Weights of a small transformer language model: vocabulary 16389, 5579 steps.
MLP neurons of a small language model. Each row is named by its layer, matrix (down: output weights) and neuron, and shows model dimensions 0-169. Each number is 500 + 40 x the weight over its row's rms, rounded and kept within 0 to 999. Numbers have three digits each.
A block is one neuron, or neurons of one layer that tend to fire together. After each block is what it responds to, as a language model described it from the Wikipedia text at the highest values.

L11.down458:452579537525542495539508461503542504479541503535492495505479548454487495473497548559570553460516466543522523551530452541514519483438469498483504457557530491449545565514478528516465449497510476399514554514483524498486453546466478536486528504475482491520457519563418535527517445546441423451493417546493548503516529518467449451454491491453487519469514469540536416527488496488523571476475558468545426520520477518444569492548536475420497465492487531459488567484517550433471572503455527479541502513518494465488597515
L11.down539:563490494504443495524557521516447489530525497517470508485531591453590528439496558605520506489485486546511505510516538430532481482535462503479427552565511441422458527540512446451444488535491507460463496510500516477548522502565473469528437501475485454595483553504517458534517564500480512576563529552482508553485498471530456455551455506474373532423518506512530451571513495500463519555503555525523501481532513567531453443507479512511477486554483548498485500487486501504529561595565504433563518470513506527493475470
L11.down764:455533529460476513479565534497568457480503530547525468518513517455548499394491525537522458533451579466470497522475531558470467537497504431496488485478558513561538509528492479472562579507430495428484557515548502475513509456479490489544517461473522489497413502513486526495534478403511530556491538455510510556534506477496516622520444456606479577476541524541518440592474544456486453450507508502514559547493502515538466450522492514486526420509491523495467466529522523556464470507477487541495545510464537539479475536
L11.down850:542561521465495529493494544446554565486470536529530489430429487488466512526523472498548507455462558454562496473498538507519529484506514529479500451454526536460475516477486469459438540466524502486448439508433445545495504591465560386461532487562471498533518527448461497399507462529493506514446551478511480491494545449513451490486505519497456436421456534518566508437496535423483507533461496470616520524523550456497381467474482563509526429565553567494536566460580511510521554609524499506469508516522517491506544488
L11.down1386:532537529476444518495501453483560484539510538411487480469506506520549465519484508528460537449520521480458478514527473480462485506446512535495478528470479439479570497511435491425480405543543480555461509487465517513504579577575486520523575506465421510472462555535622527574495485453504517446464489523528475520516475452493502479525488429477445582573461507565527455491463520494528535513520476482546556486498475450499481519474438496424490561531531517443466499505511525466447467541500518478534453471470594481484598446
L11.down1446:459561498494487521513502511429456511565519533490491567537440524527447482520520454466518514514494535503516526546524463533549420462510509467494533516458500501450523546461433490465522555478460508507550544495470489482508538482425549463485439540556419475475511506564533478509456452462488517485485589482517542474558538445465486491478513487513517572467505483529492452555495601530462501509423497424452537520479558500547588468537533453487512608518458515553457487430550407526506466524493517520505515537557487507475436520
L11.down1469:532526485513533578515476458497454511494577501438512469536477447445508506493510504467592537497570477447489544530483479513474496519498442532506520507543450484512496487522478500504435473481580574531419474463515553424473482498521458556506491471492498471544499539453496475551541538557407482512499472531502544493446495459487484427501456477541453470517481492573476506480572546469430542455445597471519510497549496512518505474504519569449513486456507491530500558485492481447518535510524530522511552447541446485548437462
L11.down1579:526507460462552528515553487496527504478452512421522488507490492462527503561405538538508465499507539513463472547477534432495467501478505504501475459531571521534527503505437410474511561564474516432461520478477533572519496503550518541478497460506516476498511527585480564516460457496449484509454531490465474519491451503502494444540419497543423472509531553518584443535563532482479458522515438427463517501500468484551459511554453491489502509504579423505481460478584528555498507485570519502566494544457516520418518520
Responds to: Spatial location prepositions

L4.down190:518492544529540531526461448522489457481520509470458495516499452483509553494454481522496533480543532563472503562504482493508450568486504490466537493480490558408487437553496463481541475496531452488518552530518454559498489463454496514487498458529520566488538488522475521491476476494462462534460590489463522427484356529444506427493524503550498411494455527398431517644509501552541536587482476485510522496493467503511773407552436514490590474512521503497527472486474511549528485494475528475477485472485516560546479508
L4.down340:531517581512512489550458454513507481505482462456515493501463466556569512510490519514531527509520478563471465503548526455524492528523524456471533529460461507438475403517525507511517505528542481544535520515481474482453468477459409513493506489491506493453511498516506498497467427472473481574503533456467518476490308551510474445482445497557468507516461571446437529556490524512504527573504521468511522473424495470447872434590492535521532443475449478498510443534479519526501469481500508499477460513466579534564517531
L4.down478:476539560501508522528415435534461490500568541504496488505475470543535533495489497484485486508528487531471499498529513487507478570554518470527538484456422567416484440508541483509513521437513515525555531489504480495461454483457471526498489474540507560453506505501558499441442504475460494577488562478512522424504331533460510468521472515555517529519485518501486558575504539533488530596463502502476501514422468513439899474511444495435527447517501497513527446491498470527550500480534485519474511539498485509456494500
L4.down867:511470538491598539566487457538418498474561489499466573452497473518497517458500568568518477468511499525490507556572506458561437487457505511502471459480428513446453459551577503453599486545487461533521564481448421530536477478477491500501533494546528455507526514506507487487514448515473510551563514523572502505404405482463470436521466559561534522533538535442538524656524564506499501620494506489538537486552503482539684448561536450473556465467470550486497425464510529480482441521523515445484462480473539508504445519
L4.down994:512419479492485526456468566498508480465497543538517437484510522549502407540490471459491501466560532522495486520451496515486527449510515519537459477450519557527497559482486519554473508521467575516481525479484449434536540569504481519535497555555555583505592502469516534608535499480510522535531524408529487524560476441518452535458505511500475464552462492528583492535539517430532501446495527459515528504605488552497271451550496534592433487465488471527484491535474464484499470483522514467502468472498492510430489481
L4.down1342:509492563503458503556441442544494466504561536499515478512453404491502498448496492450448481498540470504459498545489525460497447521518497425560542498471462555486460474458540482485543512358460530511541491513508471495473455516486514548470533523542497533477504499513571490495469502485503508565457522486438560429531472527479468519476442510514489543566506512466447526490500457515552521529431551487499487571406461517485876502510491511490539517501558481539558499505466459520555575516507449501481524534472474547438560542
L4.down1639:506540542489510497522401407517443488510541545493488527570483517505520473524484523532550425529539493541479530582589496476530450502549517515533572484494439506421466438523540509471527537564516481555549509471472456532508503461453477488477543453534508560474449509451488491486472505454484537535492575440549497472515290533487488462505477470586508529516533516450485570689475520505488485664518494562521529494425481505455614463502480496456480468509474471458561439485500541486514471468570485536467505473501489525550456524
L4.down2033:546437489456452559464456509482489534504536511618498562389554499565469510585546513582492508501500463519531527519453496513510524533499525487541453538606491488507496497550516492511435493524483487486510455493455495489503488550496615453455468486464545523527550428536509523543454504514531470534495482469536488522478558535550480572414471416457456531579479508480616398553514549552491476498512517510517525455433438470515426475445493513543521491502500455530521510531541555547617440461556459510496470474498517457471485535
Responds to: Closing markup delimiters

L8.down1403:461541562525578496537462508446499500439470460506457540483509483474530534447530484512528489471544481500515505479449433532511481507537463482484444469481534540482511537495558515525505444472446530506464510518544516538330491500493481560538408506501506510480522514484482530505552478540502488513485470463459486499582508491499472496515473481479493559478450465561497509473498481489589561523500537529509465494496525520496692486502491555465442502509496472514533531466494532503483539492506530506503512504535459508427526531
Responds to: Section and sentence boundaries

L8.down572:542514496452520562518519476512491489481536515535435559522498476480441542454484482454478434532518490483521534514478499510481470509482411469548483436448491552516452495475519502493621526511525500550496519514560521555514456413464440522463551468476517477481506512506513555510532504556487568438534454452569484567480543480515533576488525478506597513469578431537495431536513565510421484498525461476485420553492460489512485492461502507522518481553477533473669495490486484547465485444539486550531465551468496511473495467
Responds to: Place-name preceding prepositions

L8.down1679:535500494475520526552430489526478500555530449485462533449452549506439516499545557568490464448510500427483548632447445489496540518442457468516532449561452489480458511530587504447541529528528420516501520548454516541509506453554532467523520557463516476452482510490501520518506526491412578460456515504541520510550486531480497519505515512478547512486470463525537566476412473498490429499545477476466494528516522513508462490428509497444525472502460478491488466486500513456565442511540486432477518554431510451518515473
Responds to: Surname tokens in names

L4.down472:504468522467478548565494472536474467446522479582483488485459472512506476496487506504522472528538505462534488522464474433496454599590486500540427569556480509510544580465490458501524534474479544469445563587479550498475518523564530434535485514577484448529537434537454503451495532566461511560485487444592498447502497520510448498465564443476522541526457506501503496476457493425521462474459493491546492452536474562472534474495548459543478521516529520486392556510514543528530445513512500446444546468502433476470478457
L4.down798:508498527469559520442454478482518460457487501551479453485508464503489548528550585388522450590493502483525513542560444469457445551567461470486519556534540485510456457528472467487480508461468506464467519494540504471437579493571520458480487448549449452574482512538486465451483543566482547533462494479498482477512548476485458493418550446501540487517471487457507463495512438467529467578482432476490502533504493574445385477534530482561509537510550496509471520545456512518528448499484526479438531499545466465550510489
L4.down895:480509507480497496552509478500467494476505434501463470565513551473475518491458487507506481566516442500533458520497473464508493519529427502463446509479446548522548513554502462436451493439482532477508611514526490458479554472601485501485535546521450514618566519481566454445498518536517580561496530443580441486527538526480501506468488427513476429519504489503508480515492494438495432524521450471533491489562500571480448545466558481560469463548569503536536492487530514515570491485507545532461523469450493444511500497
L4.down1155:484515572510550474477500500554529474472500511542518447518443455503436508514488525506482424521492518507477495536518451477467465524503471444538521570518534516499482520512545445489470492545483508436469520497535540473488499517507487486530544509477430454473434469534491486416413518519455581478432539476534551437577474498483469497511553412489467513418441431517473479562491485528541471554535507496551490502512481575438401512541516482546478543539560482527459535536507560516482430496462504480458620502552467500477498484
L4.down1217:501480509499551519515496452504461536519557484517532471513473508529462549503557568447560512534542489458491456480483441476472484488566470461484443588491477515478530559518482476532443492532481608524509526460549512499437493490499513410485435481555481418522449452567514513462466541530446517493461503481496490464440464512519477476488535440489539445508446448413488498562496468448572480528508414496475515487520453543503489480544514448569578490507514526502477547508481508495541521533442513472421522488433439408544464462
L4.down1429:476496520526556519440472517487513476491470507547471485488498498493472525519577532405530507515532561473538590494413450506502460556522469471515525577526513539444476567537500479515445496476527475460513558565524557450473479473558497469527515507537467525550526481534438485445514517514511521521494495517439518472488492535506529444476485466518537459471508498545538486516473490420503423468516482469522469413491449568489444526495570449513474488529524463562510491525452526532562490524479525543461560524546456447503497493
L4.down1716:520522530526501469499585480549446507451466460525535416562490471469420476496487474451539471532550485509510436463482481480516443518577442465466412535500464515489559524431510476533459425484462512500456521522496572479481530435491494501507523494490451432511515522595530475414478522509459596471462537481500479482488533493454485517492602433503572445454447512468500480488488562451619467515508465498558508502547440550521419527580527482572475518508572533528495532547546533504513451483520500462503509464520455522524453462
L4.down1858:476497498504486538531473495560534425489595584520499525491487418509550549448493490448488480489513520525524513486477472466538479533478485459519570484481551478456524559448457434556476464412478529410494582545520530534558462529568558543500466497591486509517475484522530482446513485485479482469492503486512502476552470494491472503485581552539455458517467421534518505522459460523500466451505493513485501535424499500440732452516493554456509526511577506529502480504531470528545537553558469503488541501533445608472492488
Responds to: Digit zero

L4.down236:500517532472489515601566440488410426476525522507503478442507501422496494521461493523447500436478480546462540550500470509528567581496462520498474492528465488466493558574495413538552472559496485476517607407385525479679480486509493527496641539541546491513523500464541451470498463417459545530497497498513499529500526481487474501498477574540510508510585435482543495509481529455498553450522497433518509540544524461513463399496537529509541488501490534599527483467463417538470469472581568460493479508483525601588488508
L4.down369:548504521492525547532458437508567448489473504571507475516495531484471396562481556511438524517438488523490519513561558467546469535531519504543526505470438515512495485582475504530560515483532589548512613415495501471486454534474422498440503508519486591439480523466545495586471545498560425542444521511505466449504473487549469428499464497549502465527523487503469558540500589470494436532555525491490573516503458442490524380474540468568556550480499505562476503501537538464448452481504552531424530534453494513550469471
L4.down401:505479530430488518561564432470421482490504514502489516495490502433500490550463499477465467489548386472542548457471484467488512562478497538502542478514518484451497497538484456527511507528457482431501608462444532464711515485482514498498647528540507477534502408492588471465526451426503544472479513432512546501527488476456487527491507529540511474504538472497540458491480495510545484468535531443500481520460533458510439468482488563521521491505485526568513530537465408500543524486528571485501483521475508520537478489
L4.down833:509473558487471510621481452515469437487552497570522512512479469520489435459504459502516514483479505481491562545520497444491524462536491523523358482513466526471524490500551554530483581493481496511523504420452564519523481480511480511514587520501575494491508565498556477509500529439451568525516522458499445462520445496548527493470538574489526524541587483512499514553496532497465523482485483528538528511494486516451621448519565508478537515550548551532549475449497500456565473455536451491505518489469496563465429490
L4.down1067:477523572476463467466522488470489488489570423501489519476479464495474479545500488566480486466467546494447497565540518474503537486528427551428535551565460460474400513503529497491514502448531478554540567474489498509526514515549537476503531510470566506412492526468478455525450524518528523558460476538489487474502546496481483541467501540432506511479451516418533526494480538508431588438437521552475496524494452545440365453488560481531484530543469536522525521508488519508551510563496568489472432557529484453559505544
L4.down1068:501536528504502514437539496501519417493522482475465484514517448550504505489487508529475508504528515531494499530543520467527538516502538494494542468424477455505446564581570522514489549489477489518492558506455496485509508529459481495473582505593491496493530542487572395540469523525434549549527516497483537452478520500480510525462499470475500516480492538481507479497476503477454559498505538512495451479522524522480381518520556558475529471531534472534543550525523477585467425525546532500439541484537511524574557526
L4.down1729:501553530528478452435536506542494480519518533434429464496519474529463555466542515482466526562533472522488520471528504514513506558521509535437514466457497463514530550605497549522501476468515499502495524515476464490511454503458480496483548487529494512521566511504516483491481552531467510563538520507459502507465515517513513468484483399501492463512548513493498510459473481497475558507530566434507482494548480518476482512536497523507485470473524483528535467536537468532433452512527523543479509442554513476534584515
L4.down1882:499500541474519470538552496459547389558533448468450489424463483551515513424465482459499577533504510506425514544491529513523535500472454463489540478490497456473474527527501565548515546484518475503490451464480487477539490540484498474559513542495551538486502454479482423522417574494509464464503438513478484549490507502498531519480501538483496506460523516482481527473525529503540539445467512458493556458530463407471289413500510512531498469538475502481509476501458552480561484500487494504469483564475458523425483537
Responds to: Mid-name word pieces

L11.down351:516498426553468493477513457487446516464547511488504462531508499463498443592537492410509504534515527519513506488530476470500554465488583488475595504497474506504516459533491516485482448566506504563497502491509478547688524480475511410492540466525474515487537508488555467509477516507538514447485558464538493539407516471536511501486509532456475504531542505478443525518496469518498519464526480528489498523481491554487381490490500451466494441462464489469558532595488504465510520459506469483502507428480513468505511516
L11.down835:510447464524450545428540466473456417480510495505543439565502520568469481478487494398488446533533489563486460514555557486525506527436544518480521549474530448466414515524461485485465543504415490421513548491478510489641498444467546517523532498534519535540535526478527481534528493422509481533489515516554515503455567527513526530487514493503501473490533472482453483515471480512456559497532484419525495467483513433512353512469565443510532541518534481475543577567498469510494508512512489551464484467533507489602493479
L11.down1136:553446499477550529562498505564494454547478610470477504500495514486483485572552474485418408495486506485546495455542543497541522510516482489496542484501449497552556463450516514488471482535555511466505444485484459438570513483453540484546534540518479443492540485444527546462449516503487503489462471552545543531466511493550512474507564516547519520483478506449497528481444446493503530507523534431549451478525473506569316478491488495529542537534470524449509522495448540422586436513446502493538511508504477498537529504
L11.down1405:483477467505500521501526512521523516472487566513500445504573530500480486447474500435503501493451522478521486508499521483484511519496530477485596473543541511491491478548500495518501496511531517498469492492468508533659483508515501461493546503497501552497510486518504531507491542483505499520500492502524498499466491502489520474528489520536463497485491494510500478494461509503514482530505550480498482482489480546484218498502491490507492473520523449484511535460538449482512468504488504474522520483474521522604504508
L11.down1531:508535502462521519519521512522489512512509543538479460454548436478504455504519531455493421482510493501527537521503506445498508570548526509504554507506490490496497511491509480531489475498540506463511482567455477525586462510502506484468502494483466480480523513465495474475548523493469568510493489489471428484507506535540530512492484560467486501516552472548451495446475578501503503480551563497507540578497544498536278498483517540475507504548541477553528471548469485523472507526500483443511546505450509547495435493
L11.down1551:506477470506420459505507529499457520478453472457533501542503467485484474507532528526484495572490519492540511506558507498464489508536483496526543498461563520506498530476489503521444495507483480505481543476459437487565476449498491460494581492464486529519532538558560553469543455473500484520498521479544490525464474559519535516503507538502474493508546466452545519463461509501501501511505559482524476522517510532523313524463553510517535446486565533503454495504574446476478467491457529464521485496481469559524443527
L11.down1662:432519505491417517472511546554459576530507516529477451506474496472495480464489444477465542546478502543563490538536532545512538504549506491470570506511487494482482489546530471459426504532511441522465451467504490500557527528434507475535474495497527480464531489502458498449523525467499556448540493458510466499519475493462498510510451525552508540526535479493544492582447535517465490564484534493477530509447511509446374541482499568510483475504485475494486557542469436532473488433498448446553502570491492521495527560
L11.down2015:517482502506487516594477514499509528495488507488461375456461551479467461495500505473484527495476553473519538571475510508551502517527492516543586532535518534469476441485466495479504481516538461433543523459505449518582518535501515423427517546487462462504386524474526513476555422469476498534482489492541491553472530521522525511523510601478475515531527492535570497437424525406521512491462545471483539541493446521548315452444514521490478483499504561572551505546481554515539461484478508504490485507432507435528488518
Responds to: Structural boundary tokens

L11.down378:453396470458529529455462463474449476550481554502479458505558540484462471460468509515419494485491588439477525531466561520502503478460458478497480495536531465483498445552459455504527518443461558488506501493494498569434527451497531452476485520477534546446506509502530531498498495541511518504530524496540452479488503529513540504429454534547495603540479480454476496446507518508469513510529471495485559463515439472495441539575425529585447534517488440562513566457548569481473567534488595520479547472499533539508517437
L11.down905:485576436521449511546496485528508432525454472510533518548497513559392423520488533539536539530490485441449471505503556568467540473561456455459518502575572512467511489472432478587512530513476555553559565507476413486455457495464517366465453533457493515403484479500495558479563471507487510531543519450532492538544506438574535548476491458512494510543469474531492512493502516364556582530508512484566576511431524568485485428511428505502516530509464478530549619537528486503526521450515514488499418466526503530485530528
L11.down963:444495486532509493445477474484492448504479562461476496504501459454527492543494509537480528490430548535502504608530444572509534479548509492513467573564508428487519519475510529463474502497520550527525534462439472566501509423475497484527520517440438474546441536429470504428506484475593547493491517500410475518555503479522545486554462570455460578494522543486543526503474484490469511503488598524510579555523489537555539527555551532536540443536443461476519456492557531467510511455521464513507457495492477464457464491
L11.down991:481553543486547542500544494544478534506459562477414485529469440484435517474527579525504490514525519538396433537521458519518504555494442518493468552549522475518486483510523479395477563565456558540531518474469443546582493521510551503446477533574455498524491468453497502408411451449480538536484522522496442483473524510469524471482500483491535549528469527461503518499508486437474492534496452493400477561483483489477525468546478457502497481489467512476447480541549501498490476539513525501471529539518548514495519562
L11.down1474:559560525487571467485484460532489533541508540514517470528490528507437481442522533462517503506521463506524476426450559459462496454479530413507508487454526456571465544569490507541481434469512470448551581445452552487484446502519471467513510437447531544480548481475531484583534501545575508526480474511492513535460565468522516515507504512474430491466444480557479484484509496549459557409463488432532501493465473554506512542542519523482513494492537471474518567478483504466580550519430435495536424448393546572532489490
L11.down1507:479558546467444501564576445550479534478534547501461473533468459521456495532611491492497500467475542501489450500539534524546516530469530463475498575516498572551552411441504471535468560510475482499581503485532453560562516455474560463546517510465549446563454554448452546450507487520502547547520578487534460531539460499509528533374547474469463427487553485515498463445467454501542495443558463520510578541527492476457496472524482518591484513553450584488515505450492487507521486467459514565503475465485498504490548539
L11.down1832:522549567493547461490460438467453471539470561546462505540528532531429485450546535594467427449541436528484454460474473437556502562467544492520467568515518486575461472465491571495490503486473568576533481539472526500521406438521551557517480552524486490472520470491482477479431571475536510545533584463469399433530489479492520521443501408556545491501502552517476496458521476461484446465455442486497497473486519417418521546517463502546523497483488565474514489457463427523505486520462446462533528526528572486525495516
L11.down1949:464519621472509535531527505483488550486513518545470445515540473478517440419495444510547471523502486479521583522488473536524565510436402528444510552607442552510514414466487478481460470524450484441488426475509499548512549524464482517561490518540534513562534567513447460365457517530431486466511522430524481503536487526463589484471554452553567522524547514494576475455489547419534455424495436537485510483503511407497582534496454536463498542482498544500488499440554490557592456548517519604490549495524438490496525525
Responds to: Plural subject, verb pending

L11.down16:517516480511526543462503430484523525562437500458480461468486524455494526477540505546521423535524476509500481453480405567453529530561447548551574432487438450476474505470517498585428565500495449477492432542463533529543466491529482432553527496537543490455563513502582473505459437475459491526482540488504558559446506475491492502506554493453521543522527491534472484541546414469503456502442495466495437567494547494576493509602517438479471545533484488494487514499405454554551463533520468546384518541493504455496446492
L11.down90:517481454516510506459536423540521526397429492482469523475487536504456441541465496480586505574485468516521504528495540499434501503471563490492530492482534512536561516468522467518459503510503529494540423513528537487501544518508454457465478541513510418501531529529521522589509451481523494491453553503469429498475459453450529477500454503525517496498472524504490491491533526534466593498541526423442571422461485486488511502529490413481503411461494409468523518493520544471499538487552459503499531478507493569520531496
L11.down501:482465528481456519501514476441542556608523522460462498556520502510405516509488494540439487532540515424488490563437479499458466405581497528522453458501524498484541466457478483540531482523502487485470486495556512503470496559513495580546447504432470524565527495465551484550491511513506501539500503472485511477491484538553542489531503433523438491544508500486492485504505527483468533487462538499463574508504414457505510448434461514472485490502476494525497555505548520502419528508504543557468471542479455522382462487
L11.down870:575529468463468508507495417598584538496539555524480455448592472448505611565469523500491502506576499471471533536467532542489547459581576504566445517478411556511548486514536487499471466575548519486483463474480426468488537442461501469537548455482516481498474553512540538573500449446467499490454466489540508473473472518479461470465585511513518465564534452506504527547507479505458420534517585424527517552527497481558406523538450543547508487581544573553479547503510481473530454494520509499487481489493500488563532461
L11.down1283:556514514426516495430572481544526452482509439487498548498473500435497487512521566542519480562513555475493452530582582556524506500558440458512389549469476475501443470481530561524445526533442415429537519495539444518492468493494450465505561512489548479485525484512525505496485546515442482537502476487425441468532453541473564523505508573458518462506554530450479530512496521436437548547546555490545563549484456458496529531490566558512541441558464478482456476541472539397517548503532453501516445515459484521440517492
L11.down1505:501492456563518529483463454419494468548557461508524516471512467420506530517533532557489490487528473484504532518542478518559456466540530534535535531499512527435442539483552584497487479529522547489540564577477477475470484498522521495474525511491482484515505506515512535558499470533419496467466543434496445474520515556488498491544504563443464506563495517482558560526478487471481490518451488508527380535514529511508565487497474501516458524528476490472538444463559474480513491533456456521446557477545427487500502481
L11.down1741:546453496443544489517547509443499548481515501510496487457429498479516503473516490514472468504498477495501485554466469471547500492459513478570412534476458540486491514480502471525497552530572505524475522557492522427429493421557522457570480516510506493576536481563516509513548511394503495542492511524515480498509472495376454485483433549490547483497459466495512448585479532489484537566498541478466521535562467469618446490469549439476407462482528484507562483500529496492515452519512464523493492576560500490519429560
L11.down1893:481515534418470432551453531462545563542453472527530579522471415493414468534537481467456485530464458508527439545461481462483475559536515520511480496513461538532551505423443498523421524486454545563559457495480489511520466517531497498471478577515493534481536529572510521436491534451450513487463517428538445466528538548427530450436509422528552562565401538473543528515625490472551418490513447480426516483482534437486499513496402427466472516478538465485504529503500509490547536535520485524452521464478576505542534559
Responds to: Proper-name final pieces

L4.down375:591548543473542480517452518529470534480567548496526568529388459509549533503555509429542542539563427553455478550516547498493480528469553441592464585437437516497508474496490440481565456438495459508503508504501472492490528502441468506447516473515520491536521534534510508533475422454387509499513559505509561433443521405482498419511442494493493488604478509468469482475500469494500454443525434422473539477492458491553627492560434514495582540509534550461514442483467501482515491513507532491503479477487540516482494478
L4.down681:490443562520536517523552462506402483436533570533505509487485485478546537508482514543503495520470483486450538512487485450513528479494485534475408438463502498485543448525538451483556521493458550554473603432431472470583452450513476522539614574522493446533572568536544476484505434436477533560547435536495486487434491440442529421503488590557509453532582511433532521606514544525473520472536515470523519520538508478528394472570526504475565526455544561513522437497530481535473459481517509454519511457484525552517470467
L4.down845:550499525544488506464452519511426484567509502508482463569462493505501499540530515486486526492434497474507547528538454485385511486487465519496558518450488538475500475573484550468521467445454546515512481457538490426523534422465479485516484480576497542560566572474536447509505545580550479508537509496509533462459479482406539468435541464573479456528534496417454525553447444484441487487601503479523522446464537515513399496472529495550436544521520528534509542476498569467462501452501539461513537548501498582474483463
L4.down1047:474487494441492535541446482499493447557533487538457525507515449482480531489541476586456462468485450494494520536528552514568473508469440515519492531544485454524468559534447495459552509502548495508511479559513442514541551433593590492498536550498554439462399447449503480480497488494494540472514511541489527499532552561440506519478456518593515546462449480529470539558517545504468468493440481487463562569579474456504479478500514463521506504543439483531477441496516551459554546521451529462479466529430460450467494489
L4.down1219:501466525470535525550538497482482421517482482503510559547498477532470479566552555505540503459497467520462573477600526487517465516567555495520459547493468462466487464470465479523553508404520481520498440470487480509575513447507577459486528507459527503463462399473579527472485486454482521487537536505487492474495551527455487500433421514531546556514525601472446572425518484476491456421539483473490517464550483471502420434453513422537535480492466509545494485538518541457505506506424526512523502557506492466500467506
L4.down1308:524507574504470538565410471503404419504475503546510462526488390474506507501520497612458446489525408523513530511514480398446480520533573464588394555519490530499536429482508506495546523485521503492516529496451496473575516457498460521511606552523468471495531526500596497516463453486514547514476482447436494444544431493470503533529470554500527534548485501493535525521472511494539463510477557463498504528494446488486572475528519537489577530554534531558542483467476438464499560511506473490516521533514504512468428433
L4.down1625:448463534515525482514487471560498448478524514573466538516499474534530578462497553524506504514520441547450527569535479491500445524487540479508451494446489498506523490539452497452572515373542516485468519515525492505497553431547489533525500524522501505515482494494522436565489465538544518500505495421430559477476488500484500475517460518535498502547488495474497508440506472518533511467492525469543513536459462463553827428564483502533520519503514464559489482525509462516454509478468477450514523526525516514502510556
L4.down1993:507530539505428443542498522449488512533517484437472579491502560522537534514447509498481515437491511520520495475489474484458456559535450536491521518467482536567478513519491489488588561500424523491540503497457503579498481508546438502505497503482503592585460484541413440507505494528534547438505510414482416452512470561484493436479510534494484521498453495543490562525557455577507496481483488469490470502564603539504441459476516534413498457555466520453528468484479503501501535463484484493571397528523541528536485462
Responds to: Additive and scope qualifiers

L8.down1627:493476457488481488449491537515531421492499442498516567463469546473483546462529555497514464484525619510515529565595434501425573511499492528491498485493635510504482539507456546520500504516470505587457495498482507535468518536473503534538448567505500533509502475523496533558494470491467569457448492542482508550534500581490529498454484460514484550484518462493572499545441457471429503474492443434477501584531530566437571507522519457496509542578472526463540489487512474548538453509493487531563539494482511472445533510
Responds to: Counts and quantity expressions